{
  "n_layer": 14,
  "d_model": 384,
  "n_head": 3,
  "n_kv_head": 1,
  "head_dim": 128,
  "d_mlp": 1536,
  "vocab_size": 8192,
  "activation": "swiglu",
  "norm": "rmsnorm",
  "norm_place": "pre",
  "norm_eps": 1e-05,
  "positions": "rope",
  "rope_base": 10000.0,
  "rope_fraction": 1.0,
  "qk_norm": false,
  "attn_scale": 0.0884,
  "bias": "none",
  "tie_embeddings": false,
  "parallel_block": false,
  "init": "normal",
  "init_std_qkv": 0.0434,
  "init_std_o": 0.0,
  "init_std_up": 0.0434,
  "init_std_down": 0.0,
  "optimizer": "muon_variant",
  "lr": 0.0025,
  "lr_mult_down": 1.5,
  "beta1": 0.93,
  "lr_head": 0.00852,
  "grad_clip": 2.0,
  "warmup_steps": 200,
  "schedule": "wsd",
  "decay_fraction": 0.704,
  "decay_shape": "linear",
  "final_lr_fraction": 0.0,
  "batch_tokens": 131072,
  "seq_len": 2048,
  "doc_mask": true,
  "train_tokens": 861900000,
  "steps": 6576,
  "dataset": "wikipedia_en"
}
MLP neurons of a small language model. Each row is named by its layer, matrix (down: output weights) and neuron, and shows model dimensions 0-127. Each number is 128 + 24 x the weight over its row's rms, rounded and kept within 0 to 255. Numbers have three digits each. A neuron's up and down rows have the sign that makes its largest values positive.
A block is one neuron, or neurons of one layer that tend to fire together. After each block is what it responds to, as a language model described it from the Wikipedia text at the highest values.

L3.down605:154154138151074113123153161123161158097133140156117127145111107170136118142140109151091161178127110093108094152123144104116107121152100117095067089092118126145084116106104135105165121112122137135156118155130093134133133098099131093141145092164140130073118128133153127114134156090124123110151125117089131157052080156116114113129145139066151120120160144140154151119121149135142124091099
L3.down608:120101070117122144148132132093152174105106148128091149152145119190116116146128134142132112122136125129126157145175146114118132094190088103148139166128126135153115140153126182158168147161123141082127178148098148114134114142139084142144125120143144107167119082120122117121128118193136146126136100136203144067055099120135155167145085133106107136169138152127139081119126113112195102136155
L3.down740:104115098125133136120159135082114112123207116125117150085185100107142142140143125151117121148148097119108144119129179114119127130112113127093147135147120158115181142109112141132111129144118114131186152140135158163126107110113105146132133104123132146089177114138148128103094189148123108156113131116129112179054112156145171143097112159113107123070146120131124135138104120106170094135134
L3.down1130:114119103137167138108102166186150123139161130168154135129133104160063115120138132112112122147096160111146143112162113112132128176142090147179106157093141068118127180122102118105107132094136102142124133108136125132119089127123132137137114147104148171131111123118080114110107113112163137093125114134177090110076143147166161156097128161083144074148094102090103124155177116134107111125111
L3.down1253:144118149104111175148128139129099141082148124134134152143137084098128154122124182097121108110134083171113127163117151106103125095150117118102095130111133129141166122126129134121103136124138119090090130117134158132081129139084091067127118111162132094104153102096182113144160165130135108117117111170174142124089075104137121118120088152140091120138139150099126109115156126097120154088164
L3.down1367:125155137147114073133100109158117090123123127123127147077131171137124091125106142088122120122107095125129154125132155094135113125144167170109147164102146110109133188149122135146140153160172117138137105132100119123088105143119138131127104159077141150135152143132091099149142149104157162124136090135152118079078111157153097118158124171144131103143142123121108114133130150152178145159152
L3.down1446:107088144165149120115146169116095166100069093134154100074099103141134121088077174171133120128109135135110142147108140141143133143120128097098143124126097109108133119111162125131153133166115108131151162141135140112095189164143127136156157148143134126106157138124088162129135101141132113103121099123142127122109126153097144130140164098136119150138141148151116148073184112104115135128134
L3.down1486:157128116079134107144097069132106122123095108175159154131124149132107149134130143143111147136143135101093161144125157122103126157142092127119145146140123132129124133120113163116153095125097112138142118147094155110082129147120146077172160121182132122074152163140165138116146158125123089120101125116117164117103111141131136170128093151151106126137110104111144091143176173122091094118139
Music release terms. Music-industry words in discographies and band articles, like CD after "Format:", Track in "Track listing", Tour, Chart, and Records.

L11.down145:122157145120136085136127126076147119137157110125135139132141126130131180115148094145101111127132169113173121119113095174127118182152113141137097121132118095103131077151140128121155152093109082083123143130118164110100124129131067107112101121158121102119074140142145138157094084106088142125116120136130152152198192119122117134115099159148117131122118143141148109102124107147134153132095
L11.down179:075153148113135135142105099101176162121131171130144161145085101102111166139126144100099080103171138115124126088131159116118116139151124136107109169148123116139127108124133155175115120116121143087106130140122122125120103129155103156160137086162119105106118092124128143162147126115138094128123080141091113084165127132137158178150183075127122111105131160117079082136124113183126127131145
L11.down251:166151138133123161130149123140138130133138141161128106133101092132111116154127122108102071119153108095162135119138168095133134118110146141091163156120133128100102127091181130091116106119167105114099141137178152128139116137152104154132119088106118132111147140156099127118162145141098150132154104157129124134150134123145119120159180114138077116138158145089132106155134133167084124178136
L11.down405:129120111117103157170090083122135158103105105104130117104163127129125166117095142116140144161125118131105107121144114106109124120119164169158115119133094176127120150134133151169119074125132133154095107120125149149161116125113140146090153124120103151066126095160150086130115172144130153120107134102165098112136162123129148111153127116077145129149141138100079149141134119102151146136157
L11.down707:117143092091111156097127138120129150162116122114096147157109154099156107124123116189138104135124180131115115112146131113151082132160165099160116103152117152170125131132121103109121129112141154133133121133151128109129126121122164168090154133127116163127148145107159154190082128109136156137150071189110133094125152130106155134110131153144097187147141118192098123122089125165150134114091
L11.down779:127108104099114137163171127095118096102117143125101166208116076131157116113160113135140146118136082112150144143132089092102154150158131106144104133086138179129123125107098126124102154123105147110124105125107125134137110074123107112089113130124116146134118116066140135136109094144095136092170141111123155130101134078114120157136082117159179132104126104093140111160117115131124105128140
L11.down987:116139097130156100156129150110144144134119101136155127086110088145158161130164063130123116167107119054103175124106137119110126125100160097157127127163100152148125150081132116154137164160098125127108117127152134135087144111106150146122112128167131131158122169123130102157113116136134099126175127151066143099168125120135146122157144126109148108105122125141148135076138165125120167130139
L11.down1460:124110121126161174084096105183133118162107128101116149164128176142116105110143139160160185109168127153149106097144154134093154119149095133130118122103084146143099150118112124108100130104112106140135139131149104103123138142154132118119140120100127149112118148099099185129162119098137147143126118157108154145154101137077154103067133099121156102096147106121095149143100117162207123159118
Table and infobox labels. Tokens inside column headers and field labels of Wikipedia stat tables and infoboxes, e.g. 3P%, Avg., Yds, Cause of death, Citizenship.

L5.down1455:152107150175140146130132125099127126144150099068159101186142161124133094111132148173119121114117136153114132126134121137109142154118096114109156108087107130127134148154118194154131173136102119102181116157129162145079112167112119158097114122102085119102155122162142099137157106157169154138122163170154155139120082141134139123139084092090094109120114151152144151121106108150146129124158
Number words and digits. Fires on number words and leading digits that open a quantity, such as two, three, 50, $4.7, including word pieces like Se-ven, Th-ree, F-our.

L11.down99:170133153103102153102137132137083121132137132173084134154118087120143136093132128089111130152060140113119131147096118162143090078099118119117171162140114122100144127128159127175129137133118058137098160127099133142141113133122142140138131152117147094130107122153123105132163101158185119134147112104134130125105096088100124147150097137137085159108142134101159158084106102120108084132129
L11.down764:101139171136097146129120125150114132093137106158170164103094174081076174153134118110129092138137136112069087110119130119162097120125127157120155181108077082121145108171096167136105142143131154136119136106091119192150108130176108130173140113144143125113128127138116156137125111090157119128166106098110174134061139094125138110109128125146111125163114127109101119114106113129134104163147
L11.down941:112146097119095178135061147111109119163131135109104119098103118102120170139154128140096167169118161128134104164103102145130113123104106096134132127128159127119139122125141100090126133146128075143109115137166105127145097162112098143123105119104095120143106127124143108156115156101140140145129132110144136087071130140126131123113112178111105154121139132149135157145140113138139127111124
L11.down1211:136138123110107144143089159128170128134116179120111118105069102096085136108160160106139145091152135091129138145081108153163108145071136154128142154106158104105155106163154126164127110092143115140116096115131123160091126115146143132117135133125131126133121136089143157080145094111148168168119151127141123108107132127112163142144115114141116162129083104132129135121115068150109112155111
L11.down1311:150148132094122141097127093104119116103161120129117129110183138127116112110093108122149134177083094135148100142110143120151137161161104145148145140109127117111095110132109128153174140099149150129120143134110113152067110084090124168158124144107138084147089128125105156138108150178094123170092169140164159131053100120142113152167104136151137148124106138133157141137137107183132119126125
L11.down1342:141162127141142159118127122103165145159084114130114127159144092108119139111113123090098143142139141134126151090129173124125051138192112095136156134137092077148150121093145087087188152167138136102128105120137156190158116131130095100107107119130151134127133151119169139090111131132125139143169107127143076143077106150086100131108131029126122139144124143096131127138132128149198108137154
L11.down1377:124136145164131153133152125175150137093133146076133112158122120124162175153135154091104090116171122106115113118115148132154118085120138102106164187132152150145093146111130135099110123115169144153110090108136097101173123120148124116136113132096146110159132135149119123106114107116132104141099130151147116154031113099122168129138097111077136122127136183167103136092121148151188116122144
L11.down1513:084093107136083165134152131128111100141147116114188129147110124169122129158114112146157134119101145151109140122077142151101098134118106116117125153101100125123149153112122121134125092144130068128110148098098087134152125149105151121135177142121111115128076131123132121110122087114151106160109139118138163097085162147126118103112137118116131149132137149118100126139116098139129149131152
Location predicate before place. Verbs and participles heading a locating or circumstance phrase, mostly located, situated, based or is just before in/on/at plus a place or date.

L5.down418:119124142122114137076132133141088161126136112133106103157153115130159105142086116137155095112153130116095134144092119142107115168121103126146151130151141111144111134158094150168129105136145133138142138101153117124114121062124126151144124107134111128154144142174067134116076135127119112143143141119151138162144091163135115146129140114104108122122114105132106165113137141099114148111079
Table header separators. Pipe separators in the header row of markdown-style wiki tables, especially after column names (Season | Team |, Cap | Date); weakly, mid-word fragments like volunteers.

L3.down348:102133126138164146111121179114126121129110138087110119155133138107128143141147123155165152105109120154117125152136151131095133149110109105107155143143155131128123129109091130125097107088104147085150132150127122145111078170129143134148130088146117109108153146119158096114115107139141151110114114122118208146000147107148157122080119175104115163157127105103133114155119097128148085103136
L3.down349:126104089128114139165114142136142168114095162093113120111131091108159127131099112145176127151124120136129085123094116110134176137160098141137163137136103131142134149122094165091166147135154154138106127117124145113129125114161114114158174163136131178113104058116135121101121144110143158162093116133128191126063134130127113141112085098139126167126149105162159077145104066150135172114145
L3.down400:134125140147136112133153103121100121107137165122152151128104126107094138133116122116165115123208154127112110161133116153137129136131132139088100161129157119138132094186111131132145130174111140155096175161107101140111149127113132131137140123101122108070148114135123145115117149087113137132125119141114166110039161133130091116181126090119148090142120149111139083112126166135150121106146
L3.down531:125132115088131174143162111151136095144155122112124121155100105155135119134105126139142157199156099116125146134179108097114108139145143124157145119132137131135133148124174131128183128089167129103066160112102132140106111124138145112159100133139123137104156104150168134173111107122136129150129125119122156163056143113106091171122120134145086141081105104141134139127089129135142156125150
L3.down548:124126107149102132125106117130129107109142123131117109123123158126133135147115135136141112127139103081091171122175128118113103139159100150166148184070155098117130110121124115122117118163072108129148106173147132164147122115115140165162126154151144133164106136099178118162153135153139131139123145137112145158107150120123147135081110117132125178104181096127142109144131107177170107133129
L3.down742:069091122131149119158146119141130119159162105109098132125134115121158114178078150170117134152154139119111126179140091099138139164186187146146109112143112096123152159175176110103109105116092135125147133146080121136127086138131132159107094078137100141136126171112156135155115120124133110109107121153118143133077151147165142135115113114135148137142107071090121123148137105145115111085138
L3.down787:148092124109115146139142121127151174189183115105136087149162121151200077135123143129153121161125157171141124117165123114133118124138123128078118147181103110107086149127127149121121149128098122105141090172138156142123108160101143145119151092145132107163154135143101164131124149130106136116164125127114160143080135118127109128111120092150097166128119098134146113089072147138133127149119
L3.down878:127127108136104138103101119093114152162147128102132149158101112137179155102177156101117124110120098113066134114114142174103131124129139104128153070151151071143135145095140127144125133079164141132128145118102101118143113142116085139156161110155087153106132088109161112122108127149171104119115148103167096146049145129110105114132141120165148131147167151133161100117120137097155134114117
Digit chunks in numbers. Number tokens, often the leading or middle digit chunk of a larger number, in tables, statistics, years and measurements, e.g. 19 in 1950, 2018–19, 3:19.

L11.down353:095139167123143130125158126159142128127153154114106159110119137124114125100160105147159141136093123087142126156100134132133159130170163137136148104166107133101196141105121093137134130137106165118156089175132110130129131099106126119121097150109135122113128103103119159139149098094152135114142144113105162154149154120119143131059146175141105116151136146119102095156150123101155133145135
L11.down824:131126144101135153091117091136125122122112153127082121093130134130139137131137139075128086215123115126113158122107129145089123149093110137128074105161159136147158157155074140169123107128146156157136113161137118139154109125124168107127091121138144071141124127121114100146139096100149146117153119103103110131149120105143141099148144140178114094152122118106133119119134131076142156129122
L11.down845:116118127167106106094156115127147144099107117118121145118090144099151130103146147146152168110119116120154177126120128150107129092128118108146095114162115152126129115158161153142199099174129140136120141089174135089115161180151099147095136135119122052184109131182139087128124123131134133148089154122163123132061121121130112158155123135118139112110142168110111141134160175115101124127161
L11.down1258:191131102133111135161141176143145115129114156123110116110152131152114139136135102121100111109143165163087119121112156127106147098140138123112151095140133154127175155111128164113136099146165151113131113082167124134154112095167103127119145136156131120136119147094127122128112093149125128133125148130125093106229148117108123152101124115108089158137100090162129066133127140166111146107141
L11.down1341:117123123115091093121170160111110148121158111115157095142172096111141128137138143142134103117115117133145139106124107134134123113064130163153094140203079121142198143099104106131143130121157158111120122126136113118132103140125107125119154146125137110119125125154096132116114111103133111117162103126163085111255110114143134124151141099118105103126135131126131137162154095147104148082150
L11.down1411:130087106154095125134091113126140144151137157131097118098116142116151130081139155125104135085113135134145155134096128162106135157053108121131121175125123136158141117159117116109102105094104159132158167127124127140139140140134162151116120174148113112079117120134156130122148103174162165156119117120086154159096103100147095102185128105151111128154167159149174128162136153118067104137119
L11.down1454:133142167114106143129117154105143145102156093110122157140095139149128121109114140127122096123152145155120153104152092111105107135095138128137120118129110125141150153092109100091118129120103120144137082125107062141170095150160151156156126154197144163149137087106160166138135150116121122121181121173137123116174148153116106198109141142151151134139163075158074176098146101162084185151118
L11.down1515:093124135128135129103115119159093125146096135160158155125101114118106098128103136106102153138115113088154111145106147123128125112126126142161117101132164150136111112122147083088111144103193165116108090125120099136133161137121119109131098138188092074101119129164114132153159109086085123115145083131129102161180125126105125152136156116090114126127167097125131115133165126098167125104128
Separator before table numbers. Column separators, parentheses or hyphens just before an expected number in sports and medal tables (e.g. the total or goals-against column), plus "aged" before an age.

L5.down38:186109122141104134134096099155118118106113123119152112104115116132121061169110122141143119139125088131112099145122105131096153135086137118141137097129143115140099153132137135160106122107109121093106168128144118130065175122161115144164101131142102123144152152132121108073110149116129111130110120163143129114023179184112130141177137118135127143124105117212121136081078113138128141147145
Abbreviation colons, word completions. Colons after country or certifier codes in album and game release lists (JPN:, MC:, NA:), and later word pieces finishing split names or words (batt-ali-on, Greele-y, Zan-uck).

L3.down329:110124122117111096131128184115160080168079099106110133141146146133157155161155102129142085081133133140133117133083127151137123130141140125110161107118119096079086159119141140197124110115095140122126080112129181115119158132152147154120148167106118146163133115134110122125093128142099130132076076151133168138112147090134121126154124147123119135100147146148099108149101141087098149138098
L3.down511:147151080134136156134124136079129135138112119151097160141113127129117144138132165152150123141091134163116120162147101101178137114142098121133144136135105109090112144143147130121115127103166150160146135097163157137096159097158119174143132158130127119102084137111082127154130131137148096146118110175121153103047120129099143187130126171137047140112109158092156126090143146169167103168122
L3.down582:161139132171103135174153143148117158105149138155128141135092117140072097128118107183150150083096158111134142098114125162110109151140141101134138159152141123135105129128140123108127091153079124127135125146104155144133119116156114126139127112093122139095102168139117137139085130105124098151147171129138149134095087082138144151131128147101132163117105114168157103160096116097120130167132
L3.down912:118121148092138128114134089126150101127109115089138116136117124135129123156107144117138138133166130141121141107108104106143147117094083110128143142149121115080131141120125125167122160112120134109088171150135166115089154155095111124123124069141160123127101116148127116141087120144108156153135116112140158133000132134130177139133109154100164121083134106116161098134112116132105167153131
L3.down963:129195121111097088167157092120114110100130144111141132132119087124100116105076110144152147148188091098113129079153146149140115122094126150098145166141086136150120066161083096109141163160106153137131113131136110119099114122108139099149070134129106104135152149123151139128104090131128124134142146132135138116076129113174154143146099107152113166141133175173112149134107074140124073126162
L3.down1069:148129131148126123097151132137160110149122112144078106152137123138180063137144134143106136120155113107103140096148146129121155141145147146083109135154161123108069129120158142119180147127138127142160123134102123104147152173080127154144126150129109085119122160111111120136101081138115118173146133124168126128082105124118141194095081148156123161086141134093154144105116122102135112129132
L3.down1179:096138091120131142148087114135105137103157114172130126129147112111147089121119136122125113093100164129144142135129116163140116114137117114088146117135136122121132121136117080124098128114163111117139081110102128134048138123121088125136133173133117161106134157105115139092084125121170115117131143154159118163159139164126123165123113117157103123158097117106114101165103183120157137154146
L3.down1480:151135115116146117128123136107081103151094108184136133135099126144091118110100149115125144134118118136129102142143135146145144140134148121156146181075096103111139147151119138108116118160108118169101094147124102100132153114153129118074146198088113109099134159153126156102150117093156148125143141113180115111129138099119173152129149124137137131153134120120141130142138109136121140155133
Location and movement words. Word-final pieces of verbs about moving or being placed (relocated, moved, traveled, runs, located, emigrate), plus infobox field names like Area code, Postal code, Family.

L11.down646:137151132095123105148140146133113145131124123115133119076105175110157131108105130122118118068135135172092140115118141163156117076144107089122150148115127114089118131125122131101134116113117106121138141103141158140136158134106138088134133168123148127087150126107116157110154102083151120116176167139157147092034142082131134107146139153132140129163139129091165164101130158146141107137147
L11.down772:148117137141096166184126098124119087098076145131115144091123161150139118117130150091112108176137096117104122157121145132111113116094138114080139102147106116120122128163121112133146101141166088120153133105139124140117132126141116136111127111103134127085156168126107143144157135125142145097141181122097102162153138135144117132120137132118166109151126101110096124133161132146089118154138
L11.down858:136130137145177175159168115094151132141146095181152141140127110119117133116096146104146157186153123122106142151161124114090145140137100125112139135117141114102104123093138118087134095128121160123142137115097149128131154140160129140157116126109167141066150132131112132142141076133163133114127137119128122081005105140119191132134133106121152143135141101128144134129082181147135155172143
L11.down926:136133123129145160115125160107131106154140180139126119126151145145155149150147149219128110147162122149149177152111151118144139123135101094116084123064137132142155101132116133144082074115163115151107151155112116140158110148126122107190085169102117128120130119139125120103134122146098122148094194095124132147116134134089143162141167102148139135106172105093137102170189117119149127100093
L11.down1256:122125107135116148120140097133132081142085141146089176112123116098152131075123129112133102104106135124123088107143127063101160136127115109104121153138167124114097174140087113122162120123119117149149108132119108135126120117080135121149178140136145098088107101138092147128127157127125136122116173165131123136204119150129180135116142169079124071132111148139089128126131156116109094128116
L11.down1488:188152147144131109123098112143139112089129152128108137120129091122128102113126107175169085139124175130121132152152137166116126132145135119112082127075168111120119180129108115078173134198099135155157140121100151112136139131103140153132118102133128152157170177115095103110145119081108125195155178122138137119086134125136129098125110117129145105158137156159130102113110120139120122129110
L11.down1493:151134152123091146115157125132127118116148151120116086084115121093172085138174165111137137118141127157120108087152125153124165109098107076157164122153121142121149111110136096121151102111135146086166160102122133096145126097162114136134183126117117149150117166132156148158129101134161079109105132119152132128102097125153144132077126113127144144101167172157136128138099084130116103101172
L11.down1504:103170121162162133168116103092109098123115144085130111109115129087117168124133154171131121185185111129124170113140151098119168088100154121124147150114157163128170140108086163134112131136130154099153089127113125134108113178156168145127108146116148133121117115118131122098124126164169149174135152122152129130143156129129139159142124107150142106149177119116136123162108107108112140081147
Release-detail field punctuation. Punctuation in discography and infobox entries, mainly the comma or colon after Format(s)/CD, e.g. "Formats:", "CD,", "2×CD", and the closing quote after song titles in track listings.

L5.down181:117143113078143117165154133112146118133093156145134100150092107104155150136153133155180122159132173112110104100184114115138152128114081115144124152096171107135119118126119095098149116092152179113111163139154135132176087127114148144158107125176160124089163088122092130115053127164090136132158117111121131137129120164164070132141107163100135117129100103139125121128146127151171120093112
Separators after numbers. Fires on the token right after a multi-digit number, mostly in Wikipedia tables and stat lists: thousands commas (65,269), column pipes, + signs, or a trailing digit.

L11.down55:175095140133173176085126105153114145136107090072144132107158107123175099117113149092150118163122116139116089163174079117135149128132095135142166140132131140099144100129154137147128129111148124158091138156166110164154129112123102153114119123132125101109143141150103139180091153105141128146127089175147111115110123113134109142139039149117137128122107103165108103119165093139114119128138
L11.down566:140101108131143104135177103151143120139107120145131161128115138135108132151132129143104135150108156160098132102125113100069153120189127129140099163146131168146148139168093129122164101154121130124110122150114101126102149114111132101157138138166127093136139120183108141131119077141114083153122171112084116124123136153132118119147115153133117085146140147140139117103133129123075151113099
L11.down730:085151156153124100142094151071150080141146108153102102112162145140125138122140147119112121123105101121122139139141119126114161150148167135133131179148121086095127133108146175107123119159148131174149186106130138150125127100137120152181143189113160143128149094147122108151126145117131131095148143147105114121102127134084147108107110142133181135138121132137106149119121095136140106178143
L11.down756:181125102131107144152114155135152127136165152127116170118116073136119111137126100134095144169116094116123090157112130091112136158140120140121102080142188106124099124178120118105145095148145152159137109134133096138104135086143137139133145117120056128141116123130157129138065149131103125132139159128093144130097122127143104135137102176167132131100148114116148130131096121111174092169111
L11.down869:127137123149170122150089141112093093170126158134078070137105105180118123146169115147123136119093105152149181131094132156140118154145096107136118127133177123126103101129114140142137158164135125136106130127111122089130132169136139143152167145136094104125158122125087102153151125123119158107158086200120098121130103166123161129100173117166115137150091154162123077099109136109118131131165
L11.down891:152152163130172114080121156127169109135129130124101101158166132146139118104142141112103153097162134083163134083126115076086113157128128105123181106128106155130102122151131145145105159155152137097120154160152135138166135101130132113111112130135120122131131133076093132100138132122128149118140215165142140127116125116154139160090156157173092178128103081157126116129118110132171128089192
L11.down992:150111121139142089127097136163083132182132110103137209140100089139140109137079107101131104145130135151134104106150146108122139154106135100156125146113148111124106128116128104115137073107152161092090150110126130134141143151154158141110103112073115106085169072134124134134129066148118163164145120159123130161109131097127118105106139117152117087113075142088175127125120164118136128115123
L11.down1047:120113130117126113136104112167133159184088130140100153132200129125146148146115141133177125110139136127143129110091102142139134124151129143102156095115092140141163147124138102142106120070158088122109175123133113128101132092135073119130117106154103146127174160133137116114166118199138156161154177152156138105112172133159090102118162080174118161119149143130134197125149127126118134059176
Quantity numbers in prose. Number words and leading digits giving a quantity, often after approximately, about, more than, over or $, as in nearly three years, eight million, a month.

L5.down794:157126149098122140098154108099115125119127150122139109126161129160117158141137145123125155071124096131100165090098109119123132148154133123108069110099136142122120146146149114149133160055111148152164161105120153129129140131176148136113138119154148104122130119104173076110141161135156132125148089116132100124105098145132115149121085155120132152149119157117136148098121134164128151165084
Word-completion pieces, misc. Mostly inner or final pieces of split words (Wednes-day, der-eg-ulation, Cens-us, pass-es), often near == headings, plus stray function words like just, from, also.